Weights of a small transformer language model.
Architecture: RMSNorm before each block, rotary positions, no biases in attention or MLP, untied embeddings.
Training: a variant of Adam for these matrices, 1164M tokens, 8265 steps.
MLP neurons of a small language model. Each row is named by its layer, matrix (down: output weights) and neuron, and shows model dimensions 192-287. Each number is 500 + 50 x the weight over its row's rms, rounded and kept within 0 to 999. Numbers have three digits each. A neuron's up and down rows have the sign that makes its largest values positive.
A block is one neuron, or neurons of one layer that tend to fire together. After each block is what it responds to, as a language model described it from the Wikipedia text at the highest values.

L3.down341:479510521508508486540529495528507516503531590496407532494423505511492532558496447471401560515541507472478472517531788397461468530510479456421463149548465515484466542573479534517482502458487521518519436500448537466450501499534466516517489423463508505487500554486460465420531523467558431454
L3.down364:549551478581462551549543503520474518543469615515450551517517519564595541423539579663387555550491475581508497457495615525549525499428570520527559323416496555503513543518448605568394518476519497510502530501519442494524579537529563491497535447480514537533486525477446472510497423474559556482
L3.down585:481425540485567443483500504424549507431447566474522452497493555524508457484475554412459485496470477462539491488465488461543542490498515473454493450539498392517542564575519538496420528480457471524483501393515522535459567528418464526513463550462484482549536510581612406433569541538521534364
L3.down899:518556533577494499588525479504516498543587500512549433547494544479479517485532549483449506534489529525478549480467658444459573575560488481477500214538467432469500550500470575523495485497460496515492361471547487467544625486538596498454503525446492469524531488495478463489530515518552504440
L3.down934:585591524555433517557488464444416538441573506545479388540553495536460483494525564418421467472518508439526443517468662472546508506424526551474480164454508420500564483589477586507539501637468566480504425412497512496517500502523592546449524530488526526491530474572479399476542536506512573443
L3.down1074:507497510545505542508525478542541500462475443495548538499570492553490435511514533437547557581476496507460445516479404486410478569548624427426455418541535394512435554473484540514454484507439509392495433475531499517502581541494579419475476448416445471486545496448556457424489554424509528455
L3.down1099:538508550482562481529507554465556504556524490541501513504573513536520504493512500382484475437453534452523512492507567450525477480572514488389477436455508496490503471584547559526609547475411510489512495411511555475445470434528533490479465484360597507433523559549520495448522557511518438403
L3.down1100:453421576445470546508494545443578510476499465579503485500462449547480584572495453507581525480482535528409511580444530516494448396474507541410552500504529475515417508478480529516581524432496431595528536554507542486549514420534490519440482513450440416536515495523561538603362552317439373533
Responds to: Fires mostly on "consisting/consists/comprises" introducing what something is made of, plus scattered content nouns and table headers like NHL, Rank, fielder.

L5.down138:455520358539527540514480471474486457516507538439523562492480526477595451452504507577383515579559516494499511477486614550543534515502546503519520342466451460503541472586440426483404523362513523496484470568494426597449611530457518432468520492434474499510602548493464391486462546547489503508
L5.down689:496477570505468503546473501504532439566496587475467454425510494434519439499472570536577511390549521504497542604541340597460538492480428565513553618520476459577590518522458533458444505421525422530458474466530543503554587532502554582490541540557432493490517511508502370502507516429508475496
L5.down708:441488452504461538431531429538426524436541490583422549516486501531470522438540545654476552502495438570460455410435385498488488524456457472503465544517570538417471478421472457492497526456588529466509503480599579499484469397583503406454475478452486433520488498467504475480447522435523483507
L5.down757:525478559492540372497470472509422551542391461522442448511504414463480522465549514422432494466483513451518493481363556524442478441490580396447483533541422499560520552504449587489516518565556558350501567457509436479537457441568530496533492463451483540463474504554581526481526537546477550444
Responds to: Verbs stating what something is made of or contains, mostly "consists" before "of", also included, includes, contained, classified as.

L3.down54:504485505518527499476501586556497514584453540497421450475476427494483482496462516465545497427531480534432487473422829551544472522438469447450508167447488438527562523496464566480505541512530472500428480514473423440565537500537543625488493537518454468554468530459472507543444518517531543432
L3.down74:500475459628569479465540551478509512497490495434480499525463410519494471485616540455520481517537584444501477510478667545497596498473647504524496278513489472475542553440428543544512473424490498503439508546459583532459516554470525444512401509498485477505504477470505472548428482467361459425
L3.down277:587457520470416479470471599441518474454551515500612498544509584471486529431629504455567530516602433416556493508485516516609504487462520355467413501424560494514586463457568463442573501514508501504570452486501535423508467471522415520469501531518502535548430507474503390581425501489584502486
L3.down322:573510503467488623614450426485505462593441516499511483443509479437496485441478539519485551462646428522478454566485530509528505518525586446555549515509385451524421487603506515441469440517604493463479566485442502461546464482541412510495445567507508524420466530462533513556518548533527489460
L3.down505:521520436512580492439494390593478574532505493407508454555391479494506494534465437507589434540446546456511495421557742435474568456449504542550547333563473400428509486496488555470496427443479531545443551489478497548505421444487500488463542491550520458524513528514580432576569517457611499432
L3.down714:504485504445448452513519449525481501470483506482493549461414519535511520407473490483502511529563450450497492470439207443509596501467494512456486697558496524471337500540492474603487521514575550544491464577450498456491499513423450627482490456483501541473498468451505544567553440492516520459
L3.down806:594564524640494527477534563458549467503563514472476487416594490507504493457552588465496500515446519498540501460480591540537464505590577416605555439495511543504511531434557471525447500401573469517557500434431556476554520567562494539483506483504471453559463585467509462509381511602539571401
L3.down966:599514529538600385535473495542564447522441427500520444469545498467462497492557484418499509519479520534512495468461454483506594562453612559447512434490465594515408489469482483537432463458520461527460481547407557504501512530594456508570506511490588460516406522453448524505542519549511559511
Responds to: Newline tokens that end a wiki table row (after a closing |) or a paragraph before a new heading or paragraph, plus rare words like largest.

L3.down20:588451495513450451522500443528503511490505554480528468536461492488478458496575501570488580408534523496386466539463492555504442499482459531508582617516552449547442462453552436557422452486492456517566537522548523490555548455564479528477524446526535465406398450508475442548428501363456558511
L3.down115:402521554524489505482518532526482588572482545486396573541408522584548509471547428552482508530482484460430492490450819521428483458431561543497460240595543475513479511529462490538535482508545460459495555496512541440521467430474442527542447489523452536491377554496477489521481519504511479472
L3.down213:443508597483510496527523573496430509561521494484384512500536550510488479450519504546482544442466459489428462548424749491488476427535531521553478348545456427482470520506464497559594463542529463474479623522496493435454505442405485445515477434487483522526476487499547414578421536505449461563
L3.down780:445570492496533511426520488575529450519508433500443504513477491554453508576492554473596476470534500502432534474387366509526463556430518478504496419519545523479462484482419504496507478487506520475589532580490518452424475590591543508506550555525464515493566512502556448510567510555512599451
L3.down798:484510479550508443439467551521427562497487437517437490504460519634434429468520539526529473452525532579518406493493645628403540499498521514561503456450512468485439497585538544561545496452517517495539512542586441486484498535444502493525498600538512503502485470437529368493413525465508422459
L3.down964:506528561458478429518446380487506532452573527511446558519498473621542470553554481616430558470553457458487472485396600537405436633467519450406554447469447472533383532508534536492507466502515532541513567422527567515535483531529437506527538419536447495471407488493546433509556529467519526566
L3.down1002:578422573479552486458459489529389521495505438429507528513438472516384553590555490522521528478402477539452505529529639459458567522448654602513527365638586490477512530474477503463401497489535492529549473604460552509530407575454554478559480507550462521548534487421546517402470429575463466403
L3.down1039:506429471425512519515438447589449502620520454531537524480537460484495545437578550473506544491563496517518519503581505470513547507460518544446540466493572459529447539533505558504422467524658521440555533511522581499523495509539497482473499525568480486558506491410528436473416491442461498504
Responds to: Country, region or other place-name nouns ending a clause, usually with an attached comma, such as Germany, / England, / United States,.

L2.down396:473494562498411500489532447559467489387543432524491505465513446551466453471485527485495462539615482436431462515412344453558458485597617489495487560579508448520535442467475509495510547489501556445472547561461474488531529485537571469511478490521516406552523417466598417481533445440507466535
L2.down410:469575510590387486506569548616554541482451490493531559488477369583474480505466430530486523549587508508542509467506471559387486534556505471471627386564525456573555574468493408460577558519562553442488428571573541528576510544539564509416513503507537465508537522474570485445522524545475557486
Responds to: Partial stems of abstract nouns still needing an ending, often after "the" or "a", as in scand(al), controvers(y), cris(es), massac(res).

L5.down578:505571538456477465532499487519521459494508496424559490463479465496480529476537515448506478545461454484465448459559470509442435532504486395489571488558457502510477438528430525550450472546536472467547530637552516467654512513447537469554541427611580534487550480408525509484562535591406555465
L5.down777:456565586501345560531475461466594522475521516563483502579489510491513402579513489383463467488519462435475463519505474496455464572473505485501498480467518372476509491538459478602476526597585531392576517593518483471534481479585533512515548526539515516431440502447569610538485547532615510463
L5.down824:540491547444507460497488566528541421456495451518470444509420478426531570546517487551440554460531438423471400512430522483515475467474507568398540553488492524458467463460552580541484394500558559491546492544471524588634558516452509520488515498387523458478501444571491650416430601579446431552
L5.down827:443521490521569476583504487549472560448529562414594430466449549545569493466529476474501513474458592515519569475478538476373521464565582569557464490494508519554563514450459545600494514532449534557453473434511478494532491540521439516441534454484478490560477478548535535523554580523492502451
Responds to: Pipe separators after numbers in Wikipedia stat tables (e.g. 43 | 1), plus date dashes in birth–death spans and section-heading words.

L2.down129:538589499502457516537433477407501565459531523534461522517471544539413511545588520505540546450452489408427455482456583508492476580526564582365514488578490394446551522457416496529536548466505545488426393520521562491490534586471483473545475533386429470522495550534498393472390537459506451483
L2.down1071:446500511529436572468483497546507548458523449492512391464476611538510486559507491561530509501480549449481480500437423517440588536588501487419544569539545504508516542475445480605504457501550534441495456634490590508586536478479428506465526452485506526547563454487416413492569468508540431366
Responds to: Sentence-final tokens that fuse a word's last piece with the full stop, often the tail of a split word, as in Wisconsin., hemoglobin., Codex., him., season.

L5.down83:457436483455481464432503541498506491432573545510476598532513482545492520577502471484486491454472500514462505509532884565476454485532550524397553079530493508481501468498494497498493509450487543505540464461426495455492504551446435535461432558497468476483580448520520486510466508632477463436
L5.down219:489534537423446533445512518627559519503485503502475589507534492524489488606461462502555448453551554569478480461443531521629480498523544503477562527585428468421525575461521433600417485538489615475492467495492446545532412558482523445486442444454471457478603494516517450548506525472515439490
L5.down435:576500448495518468608422572440488461479481437472618516516523561487518437438481503547606522476463606596567519507549492505520481586455523480461529471526504501529411460432492575449504460516519542552419501499535494482488415547507441574521525499410546597538515562524543390484462563532575578510
L5.down734:474524501460532562408492550519544516561480501467497575553544552498486512564560464425486467440421452471521477526505479554520474633481497540533517460476554486664402433538544483480434606580513562476570525467570435434489483482552344483476436460515523452461593472574403451526535487471495518561
Responds to: Line breaks ending a list item, infobox field, table row or paragraph before the next entry, e.g. "- Completed:", "==History==", "| 25 |".

L2.down299:466538472475526442516543535491464520506609491482516588493511437501518514499511552571536557438493531503438466502479325509488519420509516456474490638458387432515458463509536520536605528504501498443533594538526491511405552448515481485517455462572467521464574516496547443619493477454506566471
L2.down1061:579475440557494464494451547413509514515547503471466418515502516510482477589501572415598603424465547430448521568535720490509518480516556493521560302589462422508497543523485450512409520409468549554499532575537440534432448531499557459552476497427507503503472497453516539480428505517481421528
Responds to: Words ending an introductory phrase at the start of a clause, usually with a comma, such as Subsequently, In 2005, Shortly after, Initially.

L3.down260:537457463519528507561457471466564443401560552458590512562495505462497498443514515538461438482553498580494529566482501489469532520509397503489489542463487445452519531520381458460537440429507475484588501551494528587419596468451605521479496425526523518465479450534547485462524455489574468541
L3.down273:579508496522465450552435518418507600483484488536449550544494474536395556541501511493544515527480499417440475488507825529538528498465565494315543253552477477462565539546458553489554510479444486492435382511471459493454506583546481546508481549418440519506450527469528424510479531480505449471
L3.down471:570499484544408437520423523457496478466458491482542555527545518527516497453536474506532561512466460486537556483502496457491535447489542491482579597546453462480429575551490517545527472465427481582468504471629438516550543554483510418496532461449517467407498464480461481529441546525460469399
L3.down567:470559516506442513573377455423541492556431457497471586588469478487560590484449513454560472509505433472481435504540713568547537409547600544436500450581376477448508535481432513562516563505526476493539446474543504468486446494470462474535488510459461538508511526477496506483494493476493487580
L3.down712:504513428503455619471492465602476484386471444517443474505518453477430391483531553525564438484529432448543477473480472444428472521523533526488486519474503483504468664514488454471501597555499568495469470548449477493456514507434543495556540483603430557513441473532525498439488500445471534476
L3.down846:555586535527499490575467595473449460472510505506397526434485478534531532437581439545526424433446472450539511548483580526515422450476567466489486348549563525525470506465559435513411449511495516456451566459463637541509483530409482508533493590552552468436480515537439521568518549586431477535
L3.down914:492469502513450426576483593615512584521383484497523520486556430547474500527570489565508536578405504483527502390456624645517539470448446509505471412385493415532582504522439532482519430555451482611477528471475502542575518516490534509465527517498502527549468509596477547502478536476582552466
L3.down976:571491474561459453532461520446499645538491475515469623512453451529452500508492521468520505461527478432472444472492751558490494506468592542285584264554495491498541526524481538517521539474468503492474446528485513480464489581534482499458447531463434512495482512488586422472441539534457479455
Responds to: Last word or word-piece of a sentence with its period, e.g. structure., refrigerant., level.; also score cells like 2–3 in tables.

L5.down229:473551493482537537575523510440509512409502512520463511518453463494461612490466613487520496485543445564576454491489550528447548536524548517428540504543461446479547559488446518489490537510518557472579541514468548476522589500457598461478478428520453556556415543489462527485530489640446465560
L5.down251:442506489590395516463500443531585547444508560433535524537502579463537533561495445511427472477525487584560521467519601547524594457517498564476466450523555541578507592563528512406458475467502469513509489511548488470550415462433507520544486571530522519460401373515543564519508523500457482602
L5.down972:510529512546495527509531500421494449548596548528545469543476582513540465533503494536445556432529499483476478516513498437454492511525481503452491533510549492422503543501447528518483453505502529528472469508471572464512464542479580395436499471451443537536534551513565511489465501508484525504
L5.down1067:488491464498473533568535489448500551509525577519507589560587425534472544439402512431537487520564493429568543479473607533444525526539536481431562433468552468562461557531456532508463542374464543497441429475547486442416496514532471467489423456525489513509458501520538521528478554558498429437
Responds to: Year numbers that close a sentence or parenthesis, often fused with the period, in biographical and historical text, e.g. "in 1997.", "(2007).", "born 1993)".

L2.down460:494444454488496483458473544537486491525512505517449597493516518570511524527465516443565497537497504486572506531556668474569530485533635497415497346457538345457489534518481547499468514479407563545550507550553502457523412582505494402412558457517478480477493546471527504495416455516469411457
L2.down1054:545508468535476455473478483434560528439572617516424544469429494434447511493470654491537492522537525529427581581602707560505488454509523506530505305445494513505564624480510436577458502438460534493526532496601480516422481574393507509532596517489475561490489462491448441412480475546478361571
Responds to: Concessive or causal connectives opening a sentence, such as Despite, Although, However, Due (to), in expository prose. It also fires on clause-ending words before a comma or period, such as career, and up.

L2.down223:521501396559418601518542454524455560501539479487428530547446541519449475500634494379497582449504486559471517456539601433482480498462520479589500453424549541453476403470514508516496509509480478500546490441472510464467606540342592496486566492464468546494462482487456538521467479520434459421
L2.down997:494381524577584551476489501505536515480443498577571487467470524440541515569585474509478441449523540481523458523542575443495444506551550485475570474507482596500568476537524508565464437584544501507494508498377577543567319480468509553490566524490513588452564431426471517483394428600449600501
Responds to: Line-break tokens, mostly the second newline of a blank line before a new paragraph, section heading or table row; also the adverb far (far more, so far).

L3.down7:526421524511483650396513466456481542535513495502558454488541445554515453527562549411597532459408514409474471445513611475550486520551527437481503393407459478435510512469560485509498516482527504459528508444505496495451484509509527535524474452469473612479563551630506489441553452480488541453
L3.down193:485503505502474578514470578500517521438519475471549515488489425476467517529483496453529467508562547537534524415459593491443424553509462465467558530479513545472471488492511455606509481590566507569559440397548507521517499451458551498527527497475530531484415535514469590454560542503466497491
L3.down234:561456550415463537529470640546531474479545510536472472450613486507498500489455521459553436504586601446479461501476488497492365533574530413452488467495468544581551525540522538595534565513487419397539531478544520520479504453511489435503444501530512416483479539494431481456468508449475471551
L3.down479:529441578427524523553488593513521557386587607463546491526486467621447559488490505539539535421502471544524537524564608446419451420511454432655552375521528414517449502561506547509487467539539418521468517587548552506467405458399496539539556558492455508456525446492448528496448504495455480492
L3.down837:519507468490484606511458524498503538489493528496498469522540429452432534593566511471490507463468392550462444509469604470414394459498523464525508363514427499450472509514480464581486480534484496524498521577486581463365489516461475555545498467544503458567529508528401491498540513557504409501
L3.down981:557469520344539628519482549553509468568478484468493379526494462559413444551526540495519417399564566557447502420438505498529481472481518457574525514403445554489476469585523443575495468522519488478514448446455495502430579549463438526554504483462543487523489493541496521441519533409474494406
L3.down1042:508462500509462503521527411474506473638444488516476543461554518416480487582465464631451616510472556544474504542512489472471529494466485543478521412526507559513492510449563506611410436560488470564486500515474441454503464448417495568515456500478494567521537580424423461391486561429472456517
L3.down1117:481493528538585567496463562474488496539471490494475494576561489468512489582512489491511513450510538551480498512526897545439430484551561482512515206468496439518572491438482529428477521481440511446553510395559482519448493518553512364482511516484490488533493488545500525436461550486501498530
Responds to: Line-break tokens right after a completed paragraph, list item, infobox field or table row, before a new section or row.

L3.down135:435483452459598496442381626490532528481557566463506554514476475479576535560469527483500501531489404409546455503573795439572444511450599474430523400457455507441413506529513522556480454570425474513450500518495545454486441489435462416450436464576511466474479546439485533520403453512479432501
L3.down292:546516553543541544541464538423461556489513451500489568553446475512517519500439478463511557486471503499481417455529591558565508503596596525462450308564517374530509472446472490533426529507453452589562456636494537447577495479421536475385553433586526500451497497565459458558483508484530445501
L3.down339:519510507458593458555426496507477534423445518460456467549533504564515604518441566469517467526483456457529533524604523449480556404529499455444490501471486400483491503482460482486487552450393545442423390507510528405528491547452488472427507489490493512511545600530533516510380394485548449482
L3.down382:452438584499516530403447528558568520397520577449432488483584528494458549487423502447538378427486535496549499486618665454554468404567643564508511442479549410487484438518454470560465519583508503508491493493489459472583438548593563599506481523505455425507551505542501468453507453514497449562
L3.down407:522491563611524464605477567493571471494537519537444474499518545570534449499512511587517485550606542575497559478504670484515521563522535377482514521484509483513502437480431417523545500572499477493535472458495575567573546499551450539422469446541445482471519374489473459473498552518476464578
L3.down510:492446436458583445526439463465471558523465394562467516554475480471480524501527500480446541511510445473478388570480517452510528485440580501414535489438496450493476474548552522560446528404476436492449472537499487461511485504505519478517453440447466509523484531493593412505459440495444452417
L3.down660:464443494606407433460463432474560580466577544510422533488544494452412503472453433458457403479535444484414476512471493473488520502501509589484592482482483475534548527407456489577460538514455460398516506550483536495525460512424482451520462601459490493426443468394418443473544552491461506515
L3.down713:428536550506471544538514532506481582552528506513579503553549497561473490511556454543457529515484446429527419519395796520515532480544526512425439158494565476559587495481475500468544497525488531518566488441481519484609561500447612555448483503481502561463509430537484470509507471487437591507
Responds to: Concessive or framing words starting a new sentence or clause, especially Although, Though, Despite, also However, According, On, In this.

L5.down378:544457471464476447528522446489488530560502630478469574532525503480484467540498526408444526487525532463450454462470400471615474553498515567532494485451533544521551471504528511443566413498496469510465388544613446500535541432456531570531473462527550493554533394468425479575456443500464588427
L5.down805:507556518518454463487480502523442515494484502492651513538515469460513518547535459489509562454486508490392515612540459440491576535498478559487559522494422483484435432388571454488550544495566523466405556544524397517549581422548543488617417500532498520513486572498540540551502498433502476514
L5.down822:507554489492533519557470507430492531511491426556590542525495563486548575571438500437489476433489475546479432572548622526456549440522586453518519433481500379513554549475528453482545518465378591519433458524491518494536459564484493495508485496474521470536480525438551509461369416503526460559
L5.down939:472480493514521477491496499526499581565481569504427505573442510539543499501502506470476456462512575427546446493448860414539393486528513550445515189514500491475463593485493510489469465472405532476474456516444462407517465500542573536534475540493563528520538513376536443496502535533498541512
Responds to: Clause-opening concessive or contrastive conjunctions such as While, whilst and although, strongest at paragraph or sentence start; weaker on stray word fragments and table cells.

L5.down427:467524577556480493499554462592542466546501418414450524388525462509471454478521477598633501515592505537569513554501394475520520574490550493500468530471559547439491488518472447610560568470527582461586450598503553453459513565577532477501449527454499474484563516435446493421515536572491479476
L5.down485:565562494529573398526527500479524472455390456484571438472568537521498584543487485498529491586522486418475524488458313465397493500481463439561522614491505429477472559519552514533481513551621507531485508532561433488457533489483435488446524492485541486459485523544493453510451468440450377555
L5.down509:450450461505444526540585574497587480509439465415534547435472484572387481539524445543499621430537478525438518622537427519503491505586488512525588457490478480474531505503577477578478540483574514458479456601432453444471566597503536463370448541477498522461597391405570520455466451579411475582
L5.down990:509431467488529465571440430524485433471512626389503457559478572494512476475559430500485504464458500461471390471561533615572572465507605403540495560489492435553470495526552459440470505496412436434438445506553555552539528535410483557489534537457532356426480575390506492539584490420538507520
Responds to: Opening piece of a word split into sub-tokens, still awaiting its suffix, as in conspir(acies), depos(itors), distribut(es), danc(er), Strik(ers).

L3.down181:514545524485441533504544367407437481493537528451397514569492498551428511543462473602496509509543528440439492569518485529378447513630488423435544255632531474512568370517500505589579588519533548453501503547586489532570542529509557498357498526547501568537514453478475445464479475396539495533
L3.down232:461555485462412502532579502469507502524486513502476530457503462438447515511491505549462568492594484498422519392518535501344512498535474514534552424471532525444431595493508590494479550515548553464520466529568489412619541517620611463461529494490487439462475570512437451497481485429531524412
L3.down259:498503448507436434547482455472513433464589564496496481431487523507413530508466553550464509510524514449449519508521522497506542544537488489446538269477527350530516483456476544496483565439447552463506531519570520464471511580599556506472540554476467476440510501424500453467419455442482542423
L3.down395:501552521395413483464480425459500562427557491550554544464518452478480490477520535460499446488552480522463478437494630443569583453497499396513548317546531466441457545502489525524502603459433594536532482475533490436648517446596545508500483514476432481477542433406550438519441537447447484434
L3.down601:505591537518511602558522337513512559586437484619454521513484503459588517511457519426477437510489486427445443483531466462464504577499551551510515399530502496514495453505422578530521423522513503583489503498392507511452525492477513524545542468469505439476500493559477444446508487520542560502
L3.down631:537556501388468443506439413515467513451513522458437415505492521435422498457483494534427545391480612490483557447398453514534569535490490519534502415546545471523473549534425628483485537465513550515467539528497546516557568533500603568492553490449539586451442389598439546536544534485536533434
L3.down785:559587464513410510551574395509420548492519556564529510492493455484477483541426521549537454449493527517453457466440509474498477511505494464440537265444494494560528399570500534501537566509526433510547490473553494462495509497558519492434437501513588373530477411483502431516471477406502563402
L3.down912:521389502466522481483535501456529543471587451565464498380524466543515547500517506630550502563513512497549626502450613455394516528565540521466505365454507445527392468564541507410478597508572446596402539527510520471537397467545595431447510600523538470518549466573597586544505417458471491481
Responds to: Head nouns closing a noun phrase, often before of/in/from, especially academic degrees and awards (Ph.D., doctorate, Fellowship), also revolution, interest, investment.

L5.down58:479480526524544546486483421533517539516561481587617495469538511523506508451462470597505505451554625480497505478484484457545586484553426554526455465562451490464346488540498492414509514492485560522467489489459450464532521505524480480491446486552474406579579481545460570589490481536481503485
L5.down317:529531547480534417487527426584483566468541453485548562508484491479527473560491509438501512452531517491447487529450432478509640518529596473506564441561547452442469520450390404493483609531482580480520463432554534431454530489552465540457508389431525491538547550496531431472502560489537526430
L5.down340:542493505428526493633506489423526584442492508439482547552478446425510589545480510402469499500520535481482551507530439586526478556612429432574509544399478438466521448601517494530481542525454528540532462505477554413575488487529503439426529513541447484487514472489440585598445487549547522564
L5.down497:419546436495530395530447388474474489490495464490527503532538539476388502530551533513486516431469593483439583422513670481525567440508473609540487371565557522553512541471476543507560563430453521510473433510502544514607511407513536449455470467537510457459487507418581454467488490472545531423
Responds to: Abstract nouns for organized undertakings or institutional functions, usually the head after a determiner or modifier, such as activities, efforts, office, program, policies.

L2.down869:514435508501456596443574542482490536511534499448500526507457554589540518545455401449487479519584469433450481515449486574472448533474509491534550386493518457546432467432475491380548499433465536475622431547438462543590551511481479482480506432509544459498467430373453487492481523601506538458
L2.down917:511450473423422508523515503398562502560443556467439544523495520567422481496458533474502589483517582483469466614494450591427461491641478541509500369497438525539531466495493503483570500476502570505480465590516525573556491554501592502431481497557516478469495408487503415527562527480463500492
Responds to: Abstract nouns for processes, states or domains, or their final suffix pieces, often after the or an adjective and before of or and, such as growth, mobility, discipline, and -ality.

L3.down96:584526485506529491569569509525489431490580500508448455426641455531501548520498488472436482569505531602503499459495551474485584606390502465524490384579489452505448593451498548427442551453481470473533527526451480511586487461545570476542474432466471502549505440486481495484452561417519384500
L3.down290:616500467434474515646511487480501425565543433488545515551509497477443567508486475580546507546397438473469539486419569426534444508501522520391491417454408478410549504505564527475493398443492472532462428545544504458518487519521523580516560556535553528501442486437541445461542482396436465435
L3.down398:516465499507548420516507514544500502523549449506471503448532589450476499429506423516513499430496504466431476419536689438477560575394495611517447475490521470387402508481525578523399521425522534548528500520467482478451524508462561499368548483554483440473492540524534490516426486486520512519
L3.down513:414582485611435545541477486510470472486528430525384520484617550528494526492458469496502509536624526561550567521504582574467531556474542421500522604492472378606592538458611461573495491500490541568439471450547528497565468561458389468554455572547549521414526563458496331592470468449427500491
L3.down571:524579509536518450519535501471444530517548486479533459415431560568398512513432437520530565516480364490509518449399570488454537563458551432473560406480512530427455449486451562549485460427456495518502474530511667443540464465487579483528510507545534463496465515450461450526484502533473479468
L3.down770:537510478504523476540458649462460552563536459507477384463604456532506500515489535553429519507536448481533521502510736578483507540474537527507527315572491522567457559509470515504418550456457522571515422539462463494515511442535536551537489492474496547523553462460452457494385538463539468480
L3.down817:625476508535561544522549619433500488561619489472435437410567510480527513467480532563433488488578462572520469479500551460493514571529502413536523482537493456515457525498501550380407496454471521484566467467430509502585544432516576492521515522440462478583570480481511458500428532453509386525
L3.down857:593535473481567510586457664477485495548524451490489375451645475536494505517511586488368472488530450535516492477509728507531546562496543489546491331554467485538462569435443516445407521438482505544558507505483486516499461460504530518537503467453493468566593452497482459499388509471515422464
Responds to: Four-digit year tokens fused with a following comma, period or parenthesis, such as in 1935, or May 2019, or born 1952, in dates and citations.

L3.down182:521496535392470448492489420506541451462476458514628504522517490554528505514503438463586449563563504579524468545483592512434443577485540475507590384530453494459481540454435503449564529584478495421495506617425524547492485589547561509534525480499561548549452406425531450467574471473515512585
L3.down190:519562490519450400480538466539490453430471525480481492456466537564432530471561421468584449464513468550445528460395529469406456533556494524547615367551582398567524490432548558587520575511606552505484529544515562566568488449463504399490521443515545395623510403499478506500518402442510510428
L3.down384:479492484500471567455553531631506408502439491510467462537436468464490502486519485532574558520628572605541485458542570479550513498530497519545475481586537550528494595493556426428477491573493477535514477531451593537547501475546442475441545470587433456529473449512487444495486521484466477517
L3.down472:451457533517511508586489443495509527525530499480504503487513541494466541432455455531575555550554512593515513494480412483393569558390459534517454636504525484535569428484508529513466511427525501524443578446497496544465421496431503481479525511556536485501587424482418538523472477529488450529
L3.down516:444478503532466593482567521684635500523530536546513569459477483517589520503453533612462532552618536581490461422465531528609454593474502391547535533495517456604517518473496492398520600437485562510521558549395544558445497476438508488324518539590487457399535384510528538526522490601425500436
L3.down842:511427415428477582606575339552518435469561457485426444488526473447463417449477543524564558585609488456430494466472620492477434399468515476568487422457555470606374458493462346546477525485517463555499571444559537509606433498560443484510482429545502476556540466409506471441507571472463480386
L3.down905:526494496541433487445569580555498472536444468462506524425602506509484526515558475437494546449566616507552410526477213587509491523577555522467482825530488529527469509444530394513554484475532496496505608553500551546492431521579559397440494539498542503468541462492453440437456532531493517512
L3.down1104:464478500496458481501518478465554484480435520448372484578531358473537566388503533467439455448492543495504462515447397624557529484508591611551507699537485451543515606485573411479530530459479510490511504537452436524521579577518464561581550567552460512514588428518532501413455465557478563579
Responds to: Opening subword pieces of multi-token words that need a suffix to finish, e.g. mer(ge), cred(entials), exped(itions), sacrif(ices), impl(ies).

L5.down196:584529514536438544504459507458478626462499434415489627545458451464501493478546499534540467431555490526520527443471722534500533483431520520356524370583470531458448505457466521484554489466526476546490508531551448412473428497512517467476445553459476528424435470472449468525489552521478490429
L5.down572:531514475452499510507439466439495647513520493418502552501504483562517533463530521418533495470558490513562539515472755553455489523439461557427548272569481475510455496443441482509532532486453548542501472610612504460476518467502528497430453563461493497445475521515467476519481507579473529453
L5.down736:540515446501516524497431552491449681461490485486461596598464455491532521507514519454514494411514543546536498535525764569481492417446480529382511328557502513438448552475474478551546489444504499547554432553563462424494518448527529464475454553472478460482449497474493431506448526488453457463
L5.down908:527519494517433488512417481497492621460518445525510596545417427501486503473540486533495458450532529494489543461470746480522503461465541488357490339604465573488445521487487521499548484475480526532496444560502489439486488479464491447439488521486389507453470505436484457476479521528489452437
Responds to: The period ending a declarative sentence in encyclopedic prose, often fused with the last word piece, as in Mississippi., Group., 1987.

L2.down563:562438545487411469501419476543484537492428504461530523507432489478479505527557542603618519467542509581454563544503380470424481518437528554478532587470571472516575544451517508558426583502530452525543425474508530490539471474537528475608589562568414544500566486421487485460485437476498401303
L2.down1073:589439512430509529553478434478427499478500457471467575462535441496434481543573555481526529516441554471488461512602360473453589472446582578505443567568559446477443432445490542482395555480444503454521550483414526448457460525497484459496504512486495439521614433490541537486519410537479486410
Responds to: Names of countries and regions, often with an attached comma, closing a location phrase after in, of or a list comma, such as China, Hungary, Norway, Azerbaij(ani); also the words country/countries.

L5.down69:570477594545516541525534471471475536559492525556475478414453558631464419497548565541598553538538520460476520516495524499527544516488608565453529462620522481471474563474462498445423419376567523470495538543530481522541499475491489541527501507575547563545509389490547421520356455499462429498
L5.down117:467498510481508466513483505478495512564510546460580460435559404540520393444543579421393533535516572548519524427449432476477552510475555506543449610552566448599537536468562538489446442390465489556492530449573453418468435431589536488487436469489466466511547417509513384407460564475522396512
L5.down577:522499596573528580511564446514463455460477540559478573504517493565522562553555442538533483565491449488483536464485538422501506476492527514484502464545534500535478535365500386512477457420420482427576558477426535491453481493530435489496549491600504555540493460492583481440383507461523535550
L5.down602:443566501496548445519581524465557509495404539480422508520548548505443480490414504593501508419494533543521427494412580497503499476485473593479480400413499483436431499539491427513534459553424493525500456519577538543549534450557538449479507538534574464545509443471593491515526467521493447529
Responds to: Word or year-digit token with an attached comma that closes a mid-sentence prepositional phrase, chiefly biographies and histories, e.g. "in 1964,", "to England,".